config.toml
n_layer = 9
d_model = 640
n_head = 10
n_kv_head = 10
head_dim = 64
d_mlp = 1728
vocab_size = 8192
activation = "geglu"
norm = "rmsnorm"
norm_place = "pre"
norm_eps = 1e-05
positions = "rope"
rope_base = 37400.0
rope_fraction = 1.0
qk_norm = false
attn_scale = 0.125
bias = "qkv"
tie_embeddings = true
parallel_block = false
init = "normal"
init_std_qkv = 0.0143
init_std_o = 0.0
init_std_up = 0.0143
init_std_down = 0.0
optimizer = "muon_variant"
lr = 0.0123
beta1 = 0.93
weight_decay = 0.0
lr_head = 0.00409
grad_clip = 2.0
warmup_steps = 200
schedule = "wsd"
decay_fraction = 0.606
decay_shape = "linear"
final_lr_fraction = 0.05
batch_tokens = 131072
seq_len = 1024
doc_mask = true
train_tokens = 902600000
steps = 6887
dataset = "wikipedia_en"
MLP neurons of a small language model. Each row is named by its layer, matrix (gate and up: input weights) and neuron, and shows model dimensions 80-143. Each number is 50 + 12 x the weight over its row's rms, rounded and kept within 0 to 99. A neuron's up and down rows have the sign that makes its largest values positive.
A block is one neuron, or neurons of one layer that tend to fire together. After each block is what it responds to, as a language model described it from the Wikipedia text at the highest values.

L5.gate1141:48 48 49 51 35 51 46 44 61 50 54 42 51 63 43 48 31 34 61 46 45 34 47 46 28 42 43 28 56 63 58 56 65 67 60 52 41 49 44 48 40 49 61 35 56 37 37 65 53 45 65 42 35 54 49 13 45 40 41 34 49 61 34 70
L5.up1141:35 54 42 55 27 66 45 53 28 60 25 38 44 45 42 48 50 54 34 68 51 56 65 44 50 43 50 41 49 67 51 62 53 51 68 52 38 32 41 59 56 61 52 47 36 71 34 61 56 45 46 48 59 57 44 65 15 49 46 60 49 30 53 38
Responds to: Table and list structure. Structural tokens in Wikipedia tables and lists: cell pipes, numbers in stat table cells, dashes opening list lines, and periods after track numbers.

L5.gate1578:62 42 54 63 41 44 45 39 41 48 35 50 54 40 62 51 71 49 33 31 66 39 42 53 72 55 51 57 29 41 57 51 56 54 59 63 48 55 43 43 58 39 41 39 52 43 57 28 38 43 39 55 45 75 71 43 43 65 55 67 32 61 56 55
L5.up1578:50 56 48 57 45 70 59 34 68 42 68 42 44 68 53 54 39 26 45 45 40 71 49 64 35 50 38 37 49 50 50 49 51 49 51 72 52 50 44 73 55 48 51 56 50 53 72 56 47 49 46 46 53 40 55 42 78 56 46 52 45 49 41 60
Responds to: Abbreviation periods. Fires on the period after abbreviations and initials, such as No. in track-listing headers, Agg., Vol., Jan., U.S., John G.; weaker on other mid-token punctuation in tables and citations.

L3.gate83:50 39 39 55 47 62 97 50 57 49 60 62 43 66 64 26 37 64 58 43 63 60 42 45 41 60 42 41 49 50 48 32 36 49 48 47 46 49 58 40 49 48 57 56 60 62 69 50 77 63 28 46 43 28 47 40 50 47 60 43 43 40 36 50
L3.up83:61 48 35 59 63 40 27 30 65 58 29 58 75 45 60 66 34 45 64 62 50 42 53 44 43 55 41 34 44 51 35 34 38 50 42 34 64 53 63 48 54 60 45 65 52 54 40 50 76 65 25 60 51 58 58 57 69 61 51 64 68 59 57 03
L3.gate108:40 37 51 40 50 72 38 46 46 31 75 42 27 61 50 56 62 41 76 60 24 42 47 50 52 62 56 66 42 66 51 48 42 32 51 45 54 55 45 53 61 47 45 55 42 68 49 51 43 57 55 53 48 47 50 33 30 61 25 72 66 35 50 65
L3.up108:51 31 34 58 55 47 36 70 71 63 51 39 67 63 53 56 50 41 31 52 42 47 71 46 44 28 66 60 50 58 56 71 70 52 69 55 73 39 52 55 57 63 52 37 55 41 61 52 58 61 37 29 60 59 58 64 47 64 55 49 34 46 46 51
L3.gate329:58 76 40 42 76 50 39 61 48 64 42 59 39 63 39 48 27 43 74 55 68 46 43 26 59 14 65 44 48 66 43 58 49 63 42 58 52 38 60 55 50 51 58 28 49 56 71 54 69 47 47 42 55 48 55 43 50 60 68 54 48 60 61 66
L3.up329:55 58 58 59 49 58 55 72 57 59 62 52 37 57 32 67 64 36 44 70 55 66 47 39 49 28 65 61 34 69 53 62 40 55 55 59 70 52 45 40 46 57 67 41 48 58 43 37 60 55 55 51 41 70 53 46 48 46 76 50 46 71 34 43
L3.gate636:44 52 67 29 59 59 66 34 59 57 69 46 74 50 55 36 39 33 64 48 28 47 53 58 58 38 35 48 56 59 46 54 24 55 44 77 69 29 50 55 50 55 40 57 40 66 68 72 61 48 57 58 50 39 47 63 57 68 41 51 38 55 59 52
L3.up636:59 39 62 63 47 59 26 69 39 51 49 45 58 53 62 31 30 59 44 62 34 31 41 63 46 49 38 69 43 50 58 47 42 32 35 46 47 24 35 31 32 54 69 51 65 70 51 55 50 51 75 40 60 72 39 63 61 62 68 47 53 56 48 58
L3.gate830:56 48 72 59 58 69 33 43 52 69 48 48 60 50 51 50 49 49 57 50 32 54 40 49 59 56 44 49 51 43 32 39 18 61 50 41 59 61 55 49 53 72 34 47 51 54 63 37 50 71 54 52 62 50 42 54 60 43 36 54 40 47 51 29
L3.up830:54 24 43 29 52 40 28 42 70 38 56 39 56 42 50 50 62 47 52 63 63 40 62 45 33 33 47 31 41 90 73 41 51 57 49 41 72 35 46 49 56 73 39 49 50 36 40 52 63 70 65 54 56 45 44 37 51 55 57 49 47 52 36 51
L3.gate1423:63 55 67 58 61 57 54 32 44 47 56 52 68 51 69 42 32 35 45 42 50 47 51 63 64 50 41 59 49 62 60 28 33 45 40 31 28 32 50 72 57 56 50 40 28 62 28 47 61 45 57 54 36 56 54 44 53 39 54 33 64 44 48 49
L3.up1423:71 70 55 30 76 55 55 58 33 55 42 46 27 67 70 56 22 45 54 57 39 50 69 47 51 37 65 41 64 65 43 53 44 26 38 73 57 54 50 50 68 38 39 55 39 46 56 53 68 55 54 57 43 63 53 35 57 57 64 34 63 60 78 41
L3.gate1484:49 46 45 35 54 65 53 31 37 43 45 54 45 37 54 73 40 29 58 68 59 75 42 40 50 47 37 35 40 52 50 56 62 28 48 30 57 30 61 53 34 60 34 44 33 60 45 40 42 47 37 61 45 48 72 40 49 54 53 47 65 23 65 66
L3.up1484:49 57 59 44 44 61 54 46 66 48 52 38 61 81 47 50 41 60 48 54 54 60 61 47 40 52 53 52 55 46 36 34 45 36 41 54 49 29 56 40 36 46 43 52 49 43 47 31 56 41 30 42 60 52 33 58 59 54 38 56 57 59 56 45
L3.gate1696:56 42 48 25 43 58 43 45 36 63 51 39 58 79 52 55 33 12 49 43 28 32 45 45 69 44 25 26 51 44 46 47 42 70 29 63 71 45 41 53 56 54 56 44 71 46 41 50 49 72 50 53 33 48 49 44 58 72 45 66 37 60 62 48
L3.up1696:50 73 50 43 54 48 39 61 46 41 55 46 27 55 50 50 61 76 63 43 57 71 67 70 53 60 53 27 61 50 62 65 42 70 37 62 54 36 59 70 31 27 53 22 45 32 52 57 57 62 47 56 29 58 48 44 48 51 50 49 48 46 61 68
Responds to: Stats table separators. Pipe or semicolon separators right after a number in sports stats tables, between columns like games and wins, e.g. 40 | 21 |; weaker on scattered word-piece tokens in prose.

L4.gate432:53 49 52 45 58 47 53 54 43 42 57 68 77 58 70 56 40 34 45 62 55 42 46 21 35 37 25 51 49 54 31 28 67 51 37 33 41 61 64 53 53 44 31 54 45 57 29 62 50 64 48 43 45 52 60 50 31 51 43 48 43 54 33 22
L4.up432:46 45 61 59 56 60 57 48 40 57 31 48 57 49 50 47 28 50 53 56 52 54 56 46 47 49 44 37 60 46 67 43 41 57 50 49 62 42 44 52 43 76 41 56 45 41 66 50 69 59 59 59 38 34 66 50 53 49 42 52 59 57 60 45
L4.gate624:44 33 52 45 41 30 40 61 41 75 49 59 45 67 52 56 50 57 38 56 44 38 65 43 53 39 61 56 43 50 56 61 55 59 56 50 64 55 62 62 31 35 56 37 37 48 45 53 51 61 48 73 33 53 46 41 60 54 45 58 79 50 45 48
L4.up624:47 47 70 55 72 32 44 61 58 38 45 34 51 39 42 46 57 69 66 42 32 65 45 49 52 56 54 71 51 59 55 53 35 32 68 48 61 44 48 50 73 58 43 71 40 72 58 72 60 63 54 60 53 63 54 59 57 47 19 40 42 31 58 59
L4.gate1096:51 57 59 39 56 32 38 50 46 59 46 68 40 41 54 33 33 44 45 51 50 61 61 76 47 58 36 44 60 55 55 44 36 47 14 74 55 59 57 47 35 47 63 70 60 19 50 56 54 54 53 54 54 86 67 69 77 69 61 67 31 52 44 64
L4.up1096:52 28 58 42 65 53 30 45 48 59 41 38 62 30 63 50 25 65 38 66 60 41 55 43 54 66 50 54 52 44 47 65 58 39 40 64 47 58 49 49 33 40 64 55 57 42 56 43 44 21 33 47 56 57 47 44 69 60 61 45 40 37 63 47
L4.gate1134:41 59 54 64 37 61 50 72 55 26 66 48 64 42 70 28 40 51 40 51 43 46 67 55 40 46 30 38 38 54 51 49 49 48 61 46 48 52 56 65 41 50 42 36 43 51 76 61 47 50 46 44 40 39 50 66 55 36 34 56 56 66 73 54
L4.up1134:49 75 67 52 38 62 57 29 56 78 44 51 54 50 53 74 54 50 55 39 34 47 59 43 33 61 50 57 58 47 61 60 28 12 34 53 50 58 35 34 28 43 44 57 69 60 45 45 35 44 65 57 52 62 62 51 46 65 44 29 50 59 61 44
L4.gate1146:55 36 46 60 38 71 63 39 66 45 35 43 51 55 61 49 38 46 67 43 52 54 56 54 59 51 62 37 60 43 19 51 51 40 67 56 46 53 65 53 39 52 55 65 18 72 57 55 25 59 60 64 62 54 56 60 48 71 47 17 58 60 59 56
L4.up1146:47 36 58 41 26 58 41 48 57 68 48 43 43 66 65 53 57 57 55 42 59 54 57 58 56 45 57 56 35 25 58 54 57 26 44 63 53 48 64 45 66 45 55 32 40 59 28 52 51 74 37 60 51 49 65 82 44 50 58 51 60 39 56 60
L4.gate1288:54 46 57 41 64 60 53 50 26 68 44 35 32 71 62 46 30 36 57 58 48 50 49 42 46 75 78 49 24 66 43 49 52 39 13 66 47 57 54 61 58 54 50 66 62 50 58 40 88 52 50 62 28 35 52 47 35 58 47 50 33 67 42 60
L4.up1288:37 53 53 57 64 54 55 78 54 58 49 65 51 36 38 77 50 45 45 51 61 28 59 58 28 36 53 51 51 54 65 58 19 63 40 41 59 29 58 61 31 60 38 39 42 57 42 29 39 50 58 58 46 43 65 66 40 62 30 37 29 47 52 38
L4.gate1640:70 45 48 46 46 38 48 28 42 41 49 58 47 34 45 38 32 51 35 41 50 42 44 53 85 43 58 42 59 60 59 64 73 54 61 67 61 38 48 27 49 43 48 55 55 44 52 50 62 39 75 59 27 40 52 43 56 52 37 47 37 56 41 40
L4.up1640:65 75 68 82 47 56 49 43 45 63 64 40 45 79 31 50 31 40 35 62 59 56 62 45 35 46 38 38 35 75 42 39 63 30 60 38 47 39 63 50 54 66 45 56 38 45 52 46 34 48 43 55 56 50 45 47 68 70 53 49 36 63 43 61
L4.gate1706:51 47 60 43 65 54 28 78 47 66 41 47 57 68 37 36 56 42 65 74 45 55 71 59 53 54 36 52 48 52 61 37 47 16 37 58 68 77 41 39 42 47 38 47 49 54 71 54 55 52 36 45 61 31 47 49 68 45 41 54 73 63 52 51
L4.up1706:47 39 47 48 39 53 57 57 33 66 43 54 50 47 25 50 50 30 72 36 52 48 34 53 38 36 46 28 33 58 37 45 70 53 46 59 45 56 51 44 46 51 43 28 44 61 58 37 51 58 59 53 58 30 56 27 69 52 33 84 42 52 45 52
Responds to: Sports table numeric cells. Digits and pipe separators inside Wikipedia league standings tables, such as win/draw/loss counts like 1'6', 8 | or 10; weaker on scattered word pieces.

L3.gate167:42 59 51 21 49 47 47 61 44 51 50 50 61 46 47 55 60 51 47 58 43 50 49 40 65 36 75 58 48 36 48 44 27 38 44 34 68 36 43 45 56 18 26 50 52 32 67 54 39 50 49 58 44 50 45 20 53 68 68 40 50 36 16 48
L3.up167:35 40 61 55 53 37 56 50 35 46 47 49 77 53 45 32 33 55 51 73 25 56 64 57 36 52 50 44 50 41 55 62 51 37 51 49 49 44 56 54 68 51 40 65 47 53 45 51 45 48 44 69 64 56 58 40 56 48 60 51 60 48 37 10
L3.gate294:58 46 53 46 51 47 37 51 53 59 42 53 32 52 76 44 32 50 45 72 66 40 57 42 62 76 60 67 53 55 43 56 70 53 55 47 46 55 43 48 53 65 72 45 62 26 50 50 43 42 47 67 57 56 38 49 23 47 47 47 46 52 24 44
L3.up294:55 61 53 41 41 55 52 47 41 57 59 34 58 61 40 56 24 48 65 36 60 39 49 55 49 64 56 35 48 44 34 39 59 60 44 83 51 55 39 48 59 57 55 49 49 64 44 50 57 50 41 63 40 36 49 53 51 57 37 46 62 56 63 49
L3.gate368:52 37 43 36 38 66 52 43 42 35 51 56 48 60 64 44 40 53 45 60 46 45 68 49 41 42 54 37 36 53 27 43 40 38 47 48 43 41 72 40 59 27 42 59 40 84 41 58 61 50 58 43 53 49 46 50 45 35 34 33 62 78 53 75
L3.up368:40 55 44 39 57 69 47 65 67 38 48 55 53 61 56 45 45 59 54 66 46 45 50 31 47 48 38 49 58 45 45 49 63 57 26 41 47 47 51 64 47 59 40 40 55 55 47 44 67 34 49 61 42 58 45 49 50 35 54 73 62 51 42 61
L3.gate738:48 56 34 35 54 42 56 65 58 72 76 38 62 65 52 49 46 34 53 38 47 52 39 44 40 72 51 35 39 78 26 42 29 45 31 60 51 48 40 49 71 40 42 61 59 51 47 65 37 58 45 43 42 61 46 37 50 35 46 56 50 58 55 29
L3.up738:50 63 31 50 65 49 41 59 50 37 49 47 42 49 62 49 43 48 48 34 53 39 45 58 65 74 52 51 55 64 39 51 67 54 46 70 52 47 49 47 35 26 44 58 30 48 57 64 32 56 38 51 50 26 52 64 41 63 48 53 57 61 63 31
L3.gate795:62 65 48 36 47 45 43 47 49 55 71 39 46 54 56 50 32 43 48 55 64 45 49 59 38 64 58 41 51 50 39 40 45 48 57 44 57 50 50 71 47 63 59 33 49 56 42 52 45 70 51 40 60 56 54 38 50 69 44 43 34 62 38 46
L3.up795:44 60 41 34 46 60 42 55 30 57 49 61 42 46 49 40 45 39 46 54 53 63 66 50 50 40 53 43 36 62 50 46 66 30 59 64 62 45 48 64 63 40 55 53 42 58 53 63 54 47 62 57 31 31 39 46 54 64 46 74 39 49 44 75
L3.gate1223:38 41 46 76 47 53 47 44 40 88 67 53 53 64 54 28 54 53 62 64 38 54 39 30 63 51 67 59 63 20 41 40 37 34 48 38 58 58 72 46 58 81 36 24 60 47 66 35 73 64 44 69 69 54 33 58 75 55 50 63 37 37 28 46
L3.up1223:58 74 50 56 55 59 43 39 49 34 60 51 53 44 53 31 27 63 26 61 55 38 54 49 64 37 38 62 47 28 38 62 54 61 41 49 55 39 60 43 60 58 51 36 51 56 58 49 37 59 28 55 63 44 62 42 52 33 71 54 49 71 46 69
L3.gate1315:52 42 21 52 33 34 45 59 43 57 63 52 71 57 55 45 18 36 28 76 42 30 30 65 49 42 56 52 48 37 56 60 43 45 70 58 53 48 46 64 58 35 67 81 44 48 29 41 37 53 64 63 72 48 47 35 62 51 57 63 33 43 53 42
L3.up1315:48 58 67 41 55 48 59 33 71 52 49 37 35 42 53 40 45 50 53 67 50 76 51 57 58 71 69 54 66 60 46 43 55 56 41 46 43 38 42 62 42 53 49 25 32 69 56 68 65 57 47 60 18 65 53 55 57 37 63 44 42 59 42 44
L3.gate1726:52 38 31 53 62 66 71 43 56 28 42 64 36 33 52 23 64 52 63 49 44 47 61 45 49 32 53 52 49 45 48 56 77 54 41 48 27 59 58 32 68 35 71 54 47 61 38 45 54 47 26 54 44 36 58 60 49 67 46 63 53 71 48 33
L3.up1726:60 50 42 52 79 52 46 35 47 36 61 50 62 72 67 45 71 40 43 40 71 36 62 25 57 51 70 40 37 19 43 62 46 46 56 48 60 45 38 46 73 54 51 52 77 54 41 38 49 55 48 46 58 45 37 66 40 38 51 59 32 55 46 45
Responds to: Table stat column separators. Pipe separators and digits inside sports standings and election tables, mostly between numeric columns like wins|draws|losses, e.g. "4 | 5"; also scattered mid-word fragments.

L4.gate174:57 30 46 49 32 53 56 37 63 54 62 50 60 66 42 37 50 48 55 34 33 39 50 65 52 49 48 53 52 57 52 55 50 48 42 58 48 54 51 66 82 37 54 35 56 58 41 46 46 78 27 55 48 47 49 48 33 50 47 42 46 45 65 52
L4.up174:62 59 61 67 26 46 58 35 58 30 32 58 47 79 61 41 31 62 36 53 37 59 57 65 58 61 40 55 31 64 34 63 61 56 39 41 58 51 55 72 63 53 41 55 68 46 61 51 54 54 57 62 41 47 71 49 39 53 53 78 49 39 67 35
L4.gate349:39 76 52 54 52 33 55 45 41 53 52 49 51 75 47 46 68 71 55 48 42 48 54 47 71 31 29 45 47 47 53 52 36 35 30 74 49 53 36 45 51 52 46 45 48 62 47 44 63 49 31 44 74 46 51 63 49 56 47 26 51 58 49 42
L4.up349:36 62 57 54 68 35 38 49 57 45 57 55 50 70 42 27 49 72 63 62 58 55 52 45 58 39 32 32 45 37 35 35 43 57 51 44 67 37 31 38 39 51 48 60 68 54 28 53 48 41 54 52 51 59 42 54 51 57 64 50 51 44 54 62
L4.gate548:23 57 30 41 44 68 50 42 24 26 63 49 19 49 50 34 43 51 46 59 53 65 54 54 58 46 49 56 34 35 51 45 52 50 46 63 53 31 63 56 48 44 36 54 45 49 25 46 43 50 56 40 41 35 55 48 40 46 42 53 42 45 62 65
L4.up548:73 57 52 44 66 38 60 46 63 65 48 52 60 55 37 49 52 60 59 56 40 49 62 50 65 43 43 37 47 37 50 46 49 48 45 54 34 51 79 38 29 58 52 49 54 46 52 53 46 58 61 35 54 89 29 64 68 54 43 57 46 63 42 50
L4.gate733:34 62 57 53 29 43 33 33 56 56 71 51 31 59 57 51 58 60 56 54 67 62 55 52 60 57 54 62 68 61 42 42 40 50 53 59 52 34 45 35 39 38 61 47 21 65 26 51 44 59 40 34 47 66 50 22 48 43 70 62 49 41 72 44
L4.up733:55 28 77 46 59 48 46 57 46 43 44 48 46 46 47 52 37 40 67 46 58 39 63 70 56 48 42 71 33 50 36 49 50 51 44 31 32 58 76 33 53 32 38 16 57 56 54 57 59 43 58 42 51 34 64 54 45 38 19 50 52 56 40 74
L4.gate776:35 46 52 38 67 65 27 55 60 54 64 49 50 55 59 50 46 35 32 45 48 47 51 44 50 33 50 51 54 42 44 52 52 48 34 57 21 58 33 84 62 61 36 41 43 41 52 43 34 56 47 48 35 38 44 45 69 48 70 52 38 57 46 80
L4.up776:57 43 64 32 36 50 48 60 46 39 39 61 43 44 49 41 41 52 61 62 60 65 45 49 46 60 42 43 56 61 34 33 56 31 32 43 47 42 27 62 17 32 43 36 52 64 54 61 83 71 49 63 43 38 69 63 60 49 50 50 21 75 53 57
L4.gate1170:36 50 45 77 61 48 54 65 52 63 61 71 55 50 25 32 51 39 46 60 43 57 33 44 69 57 60 46 75 48 44 50 43 56 40 68 56 55 61 45 63 34 43 55 58 70 54 62 62 60 44 61 44 48 39 35 68 61 48 67 31 47 34 46
L4.up1170:53 43 42 51 44 42 49 45 47 66 55 69 51 66 53 40 28 43 40 59 67 66 45 67 50 20 44 37 83 62 49 56 62 57 58 62 51 41 54 35 36 32 54 52 43 68 48 60 50 42 58 69 46 46 54 43 51 34 47 62 54 36 40 63
L4.gate1358:31 67 59 35 07 44 39 41 62 53 67 41 66 34 52 44 31 64 41 46 58 39 62 53 56 60 33 36 54 63 52 51 32 27 45 74 57 40 46 37 66 39 62 37 17 45 43 58 51 46 48 59 58 45 36 55 34 53 30 55 48 53 48 57
L4.up1358:57 40 37 39 60 68 51 53 49 40 40 47 61 43 49 58 52 71 45 35 39 60 44 58 46 75 21 63 45 65 51 49 52 58 34 26 49 61 35 62 42 46 60 32 39 46 31 45 28 53 37 48 58 47 47 57 42 61 19 39 28 71 71 57
L4.gate1446:49 56 32 54 61 62 49 54 54 64 55 59 25 47 57 39 68 37 54 54 62 60 51 49 68 62 50 30 17 61 63 51 68 39 45 54 54 54 46 56 36 32 60 44 35 62 18 57 48 55 42 59 65 59 46 41 56 65 39 59 28 57 66 41
L4.up1446:54 40 61 94 57 45 27 43 39 42 60 48 52 42 56 44 64 61 52 41 50 54 62 42 74 47 65 60 51 80 63 59 54 42 56 54 66 41 59 39 81 39 67 41 43 54 65 38 61 47 46 63 66 48 28 56 65 57 62 32 45 70 53 66
Responds to: Stats table column separators. Pipe separators in sports standings and statistics tables, mostly right after a goals-against or points number, before the goal difference, e.g. 63 | 26 | +37.

L3.gate463:43 49 43 50 44 59 64 76 59 33 55 56 51 50 43 75 55 57 42 42 46 49 54 44 32 56 61 67 52 88 47 59 67 42 25 41 48 49 33 42 44 21 30 42 38 39 50 56 37 43 61 41 58 44 79 45 35 43 49 61 37 61 48 76
L3.up463:61 53 32 44 42 43 59 52 54 48 51 65 78 64 55 33 63 45 31 56 43 36 71 35 72 56 48 46 64 43 72 50 58 44 40 58 49 64 41 46 51 43 53 39 61 39 61 49 64 44 58 72 63 45 26 52 51 46 34 52 78 51 63 47
L3.gate480:64 44 62 48 42 37 59 52 42 48 52 35 69 28 69 60 49 53 45 59 47 49 59 46 49 64 61 50 68 68 51 55 30 44 42 43 18 52 59 51 40 51 51 49 31 45 50 37 47 50 68 46 43 60 35 64 59 35 46 48 48 28 55 47
L3.up480:39 52 44 35 41 48 75 49 50 60 48 45 44 50 66 57 57 75 33 43 36 56 52 53 46 43 37 43 42 75 63 45 33 41 54 57 37 67 39 37 44 47 56 21 45 38 22 19 46 30 69 43 48 48 61 48 57 51 42 50 57 40 35 60
L3.gate568:49 46 62 41 32 40 57 28 41 67 60 53 81 47 51 25 38 34 24 38 67 78 34 63 33 44 58 48 64 41 57 33 59 55 42 63 43 52 49 32 52 36 58 33 55 39 50 11 65 62 56 63 61 35 64 64 45 43 45 59 57 61 42 69
L3.up568:54 43 54 71 55 60 54 49 32 36 58 76 41 50 52 26 44 62 43 46 59 55 60 37 55 46 49 36 56 51 26 34 62 50 75 57 71 33 36 37 39 44 53 45 63 39 28 26 55 66 66 69 45 20 60 52 55 54 39 39 41 64 38 35
L3.gate637:39 41 40 37 58 65 54 57 67 54 46 60 41 43 45 42 45 37 68 50 36 46 87 36 62 60 54 63 25 76 53 40 57 65 47 45 67 44 40 36 43 37 46 80 32 64 50 59 47 43 46 63 57 51 38 60 61 48 44 80 57 48 56 44
L3.up637:49 43 44 58 50 42 35 63 24 49 29 44 46 65 50 46 41 39 34 25 38 51 36 35 28 35 73 46 63 46 59 59 45 56 47 60 64 53 45 51 27 69 50 47 30 79 29 46 63 37 60 48 95 50 36 40 43 47 32 50 65 32 53 54
L3.gate763:49 47 42 57 39 43 32 46 35 47 40 60 49 26 29 66 40 34 41 22 84 49 47 46 60 30 59 45 32 61 58 44 63 40 46 27 33 57 43 62 37 36 48 51 59 54 27 30 53 48 57 60 24 45 63 45 55 61 18 50 50 49 61 52
L3.up763:49 49 46 67 52 44 31 62 70 46 33 31 75 69 48 38 50 63 44 45 46 88 42 41 44 58 60 45 68 69 34 53 42 56 45 50 48 27 53 56 70 61 47 62 45 57 42 47 56 50 49 55 60 48 46 42 76 41 70 40 67 37 58 72
L3.gate905:44 56 57 39 57 55 66 37 38 37 40 58 50 56 69 50 52 59 55 65 42 41 60 53 28 53 54 29 62 54 64 46 46 54 41 53 44 60 56 66 48 52 44 59 22 47 46 38 46 31 76 47 44 48 23 53 39 44 51 36 56 75 35 53
L3.up905:46 79 73 47 45 53 33 44 67 41 50 54 41 48 42 63 51 35 43 36 32 45 62 73 43 42 45 43 58 77 53 49 55 49 39 78 50 27 69 60 44 51 49 47 42 51 44 53 17 48 57 31 60 55 50 53 44 62 71 65 50 79 60 33
L3.gate1027:35 56 52 40 42 37 55 56 40 42 60 51 44 42 81 66 60 59 19 35 47 43 54 60 76 58 47 49 63 43 51 39 50 36 42 75 48 32 37 54 36 37 25 53 38 37 42 44 55 55 43 43 50 60 36 54 59 54 79 40 27 58 34 80
L3.up1027:73 48 53 65 73 55 43 50 69 55 56 49 72 34 74 62 34 44 61 46 22 42 32 49 56 39 58 37 55 47 23 38 58 50 45 61 70 50 31 42 53 70 55 39 23 46 52 60 58 65 51 50 34 46 37 26 41 39 52 60 43 77 75 46
L3.gate1399:50 47 69 35 45 76 64 53 58 55 48 48 58 49 59 66 45 53 34 44 54 70 35 58 45 39 52 55 35 37 31 63 52 52 43 37 58 47 46 53 62 52 36 79 47 68 47 27 56 56 41 56 60 53 56 55 76 39 64 44 51 50 30 55
L3.up1399:65 50 36 63 61 46 44 56 66 57 54 57 63 42 57 48 49 40 62 47 59 41 55 56 55 66 47 57 60 59 38 43 35 46 37 53 34 55 49 75 45 47 55 20 65 57 50 51 69 47 49 41 41 54 60 32 41 64 60 48 49 59 46 48
Responds to: Period in "No.". Mainly the period in the abbreviation "No." before a number (School No. 20, Reference no.: 844, Vol. 3, No. 1); weaker on mid-word pieces (ro-t-ation, jo-c-key) and table header cells (No., Won).